Part of a small language model's weights.
Size: 10 layers, width 256, 4 heads of 64, MLP 1024 GELU, vocabulary 4096, 10.1M parameters.
Training: 208M tokens, 6423 steps.
MLP neurons of a small language model. Each row is named by its layer, matrix (up: input weights) and neuron, and shows model dimensions 0-127. Each number is 500 + 25 x the weight over its row's rms, rounded and kept within 0 to 999. Numbers have three digits each.
A block is one neuron, or neurons of one layer that tend to fire together. Before each block is what it responds to, as a language model described it from the Wikipedia text at the highest values.

Description: Proper name endings
L4.up165:504496497487453520460489496543465479506443515545519510497519494484530530540567548507497483505502492472514531527506526526510507495498477521499513476491500548498488534521493508514511519454527532509509462480460521488513541484482507518498507455517476542488438501471519512475502466477499486530483523513510504487484495505496496504509511519482562514526486511510537485480532509499484463515490
L4.up191:487490493494543536511504544494528489489493447467474469522526499431507472478508509505537506584465483507475509510497491489509509507497488483500484467492537505429468500523523509526506530537461502509474502497468508475494527511507469454511496490544459488504530462525495493478484502514501456500546513527482561491517517524504488442521475496514532507543457520504545514482499514477472558490493
L4.up495:520484490448519533537474526509480513544494501540474520485483473469493503515496497472565484527520478471492495491482495467506464526464475521517515523505484544502524507510481509482525500509482492515505555517498484474506545509526494489525463537480517523536481469485442500502536497553551485476480506519492522545546522513485518445481481486520479495460524511482508497525517523489494514510473
L4.up519:505490469535534494527488483461488501476506511454495501524456475480563476535498504537536458538529484517502497514488511492511509509517499447556530473523513470527509497535485496547515527489490442510502535515504517466461521508521499534471490513539476466534497484490476542560494483490506463480487487506500464480517542527488511478493512462523490495503515564490478494513550445476483524492486
L4.up672:530492488469500530491543518469488526533533504484532558462484548521509528496510476532501517508481532475474472491512509535476513504486533453495471484511457538498469508508531514497491540537495508525466525471523465461490519471492519522493504509528470501453450536485463493503555488505542469477488513480474510538503494484475496473481481529476530513560499475491516536497542497521534495501458
L4.up719:493476521512511523517503509458505484490510501483484533459492487500487551467492487536491522525529479477492486498478491523493478487512480540560517450503515502519500418500495488450527549566489512511486510544526495447486451470555530482496507480503462531472492461505451506495538519530484521467542498482507513495484537519488499484506470462483520526506476508491531522519465508512480466464504
L4.up860:528488500482508560587506523489499495529469518490453533460496474500474497525527469504546521505516485527488486509533476538503494462463465529494501531502522503516488509506503498542474542504447456519478500505489494509521539497492496516504546491558516493518492505505497504537533502515532501456508523459471518476519501499515551509506473500531525495501493494510507519476518473490489523468474
L4.up1006:539508533504498512500491478476490550494556538497485496472493456525534509507482491495536492533510513456502491520533470492507473490498476488556526512523498513543510490469442529509485484488510464506491531478551451463503485476492496520456500511513514481541485420474488490529516504476510533456493519521500518528475472482518522524495517497451486525498515466505513525455533467453508527498484

Description: Start of uncommon surnames
L7.up226:497523493497493513532500525467539531513477492516452514482468447520475480509507498473513531551494473473472465494466483525515496513503473491522493464512485529487522526487450476505460531534432475466557533501515493534492493547487482564519483491527510544470510508483524468492442498481519546444502494487453499507520500495535549523494480467501514467529463474492465473497546499512470475537495
L7.up246:475479486513529495513494500513542508499527482510512491471485507517468512535490509453518465520494522508544448497490523506484521542498518539494475509528470521535491503524516493475530501478474493490518535495493537503529527490502513491521518506480494496503497450463489474482517466482502519463475502475481489529492479521531516500515506458501490484482527471526467530545499475517464505507490
L7.up303:489528517460487476583481480478476540529498498499463486478410515520483502516476495473526497483496518539501519515512513480471478487491470497498511436503528522502526535499487480526462525509542489467504506496510513488522478567487510507533490507526468491505456487504497492497495526483504495475512464485514512520522489485538539507443471501514519489518518491484488450550499517528442523515528
L7.up425:505508492482479510502507495470537504539520461508541484516483478466490520519499497501515495539501493568512468551532503483474514524483522455506463476531528529490499513518489522493500481477490469460460492498485479511501516507440527563499515469510453482532477459529513518528504461511501483498473523508485511459451512515492503497509527474497492500523502531509471500486488524518475468537518
L7.up584:488493462452503460510534526525508536509562484548503505495466474498484487574485534531505482511510481444506510510456453479514469511493469538505515511498498476508499527524476449464513541509511469538481519498534505477508547522498469510522498532529498499491520489463502477522518478498474528416493508537511530478473511492499559499498499481503491472516491494547510511484525475528476504530475
L7.up625:529522474525459509494482519507469485477484491508476476519468462472479489524489492499505519510532496508524500529512527489476502497496490468492511484557498492512532546560525513500457517460490509473518550473512513525503487459505524496487545487514498490498459489511497532508548499517540499529466494523501550503512467543497509507505519461534522533468488470477494466477489484558475461526475
L7.up818:499493537511495470513506513507512539530487477487504544498465525506527549484484510493509508485511486536547459517488529484452548459474531517513499464528497513489540488505518490534504502481517484482504493502477506501546491527500493444537513478499480486471539460530552500517502483458564532490491474491483499502543497521544533495494510549511490509505498504500475436506516480499518468501497
L7.up996:509509529456474466527520492490473477560538486488509522512518505518504542540513513491531482499504470475513494527529479509493494479474500476453447485500497517492535478510538526531479477508496502472520511516487475511484509481469515503517506500518448541477541438529521504509449456491548505478509503478477523515496464509505537488475541510466514486531433491518512521497502539505496552488537

Description: Name-final word pieces
L6.up539:499491468542468504509489519472480505535573508487502523457515488491462477544529486496521531538532477524547518502507517530476521474511494496474470476491540518519514503509501512524508529536471487510518508498501480493508508521506499510529504532505494487545498469512491481497486471505503527458491540539474447460470542552495522471486473422491486484514497497512546524456527445491470546480521

Description: Infobox and table formatting
L4.up127:503509482507522518515475481535524494534476516491500534465499504485482497490489428477491497494471527539498508482545459503560482480519472545514530522463522518509483489546483506529486493478509514478509491526469537495502493514476528505505502527541471521499527447474451473459486470511515522527566490501504503535504529497535455496499507529457503571500489514487509502498485510487526486520475
L4.up143:475502457491466557493474457513470526534505490463497498518484489487521508501523530537493470524509504515500496501516514520516488512475484478507495505510458482547469454473498531516530505469498551498503494512516518468484486555498544517469525474476510506507450523530535466493519489494496455517482506500524536489465505497518527515523476467500496500538529453483479505506505514484481522503452
L4.up161:462485481538514542515462513520510486490475482513572514517473482512551519496491474488471497536475451487517503501508504489514535513418451521510495492519520482479470513457499514545506512446525460520516536496488486488490538482476487446514475498500477479493505484519469484505498462484476538524464524529511475555535518495538484512465506509519523506463517488509497519492507494509511493538484
L4.up331:479474494524526514519489491431527498494497501484536519485489484505521490486484532495497500521456510470504484508519475530512498484501489514474515468513476510518502521527461546490484481475498506443519546511426486480532472501480492512476549458512493587546471503523520496477455498505508521489467493493510480516459498488489495517480505502483490498491489524510506434494467502533482541501517
L4.up543:488542475495473481549473481467526510517536492492480497464480518494442516484533492530502482530476488439452531530529480525494519527553510467502513470475523473544489541527521517475500493542550465500514516508492461478449481524513489509496535458503507504532456477518488457483493488502468506469498489519504489454491520487516464512509502490461470467501518463521470497504504516494520540506538
L4.up626:513489456550468480487516491451514514495502507482541499526532529495533452495510495475528491486532561476493511498493494532511521472556463499497433471452486485514510464554514526479517498470476517514505460515490511504511505506469522478498542483562497546516453532500521517501479507469474498522453463529482473494487555492467525495506520522509471494490478506503541507511465501547507502522514
L4.up805:457517511499528521499501491466473523504490453512491509490499512524486440526516505485512513501478498485487491530512493494501500510541476479509519501519509520496528537551469489484503525500477463519529510561503545477557515515514513500513483432475494465489512480531492497490517512532444497457445504522477496504508537469539521478498523521547482509467494525483542488492453516481520477498515
L4.up858:501509499498499470499467493487497528519473509496519479479449470521520495526466535523497521504449490500472448509479486531502523506526466484500504505517485505510518516521517518506492505507508522494480487534528493491538505553515545481535497492530540496559545501538492514515544534529504501445476471525507534480487508501532533522540494465543538519453502507515539510510480462491510516499522

Description: Name onsets and "the"
L6.up998:505506490507481462472528482520505493467482523493508494495475476479520465522514490518446504517465455454486491521527471507469485511493489491542495460496505574489457517548477495501533516541513457504506485518484521494520514529460504513533504478481472473498474489495500499512535465496528500544507493537462514521466534529515519509478505529460493481490548480510512475481498453523502502546525

Description: Proper-name final pieces
L7.up195:455498495524516561478513508511487458518513493508535515456490487493496515524529501503532492522516463544504481501502510464490474530457505505527464525517509471481507504493542478486500523525460482475519538499508497518487511478493490522484480516507450488495532485490491477521540481515523507508506500507506493495557511513479478456526548479503515476508470504505489472498489494531452530480540
L7.up428:547523491480506534468539544542502460498565506458479522498476486497526538517483481492519537507501485522462507512535482486495500519504503516513482556495506479515511445482511508518479510524484461517490503498502483503461534471505484480506476523462518495452496516489462453479488492567503471474492478505460458486462509472497531501507501484537522482473472520521546508485518487483509502486552
L7.up471:523481510501510525487534456507483500520504440502504515508488469534450469518498535465544489508504547515483497502529467510534449501497486515506476532509498490531464478507549488492516517486501478510479523498521496475512487511493510534496500503533508496477540489478500491483486447524501541464490499530515506462496474449504515480502479479470461477469554494529508471531523486503510469465467
L7.up507:489529496499506517428495477557498495512542517504478533505514483480518522534509542502488485510539514448523493507526517440517521528552463508463520513507494532543536535518512479525525527482450469496561466502538463499500496488525513536456483499474503536503482500500492525483493522500482466493494505473520484522497513502521517460471476504500487505523507532476515512507484472503507546492534
L7.up805:527530507489529500488505485491497467544473537513451493525462485524503511470518516496524457507456441509502508520504493497484497473489484516483522535520490467511516495514542484501557490493487487495491471481478499483491539447506476517498520551506514496501507456497522480501505489539510475505549518548523506507472513429492534525512468535482488500488463531503497496474494505497472533450487
L7.up859:502493519511494515466509528489507488517491469554474489471488467484491497516536496496512474495527485519509484463516501468536465497441465515527470520491499448491495505513500493483496497508497494524500505481469472490468571535526464484522460530499496453490520510491478536497509490560532486461474556499477443538519512506503542489515511498436508486506506504504538504530488492495499557490476
L7.up972:482538491514527531451497529533489527489533494513536481490446540477518522505503483532513501502502517501502499498529463530509511500487485542494479508504484536511487539522518466496488492499491516541519497462553515517472505544497532497489529479452513514501506472471508487533493551538491495501443500508490530470528491491489487485514474484511524505507464513511481484450506475483506493496522
L7.up973:472503530494555529478490512509537494571506523484502475504506500468503484487521498520507480476506499483496496504503486477534454518471505540562501526502485513484521491484508481466518459488466528534488495433484519508520528498495505518499483539484506495489470462523486517486499508498500526516514471453490443548510502472521544457466507457502541472507478535520508486450496480496483481508496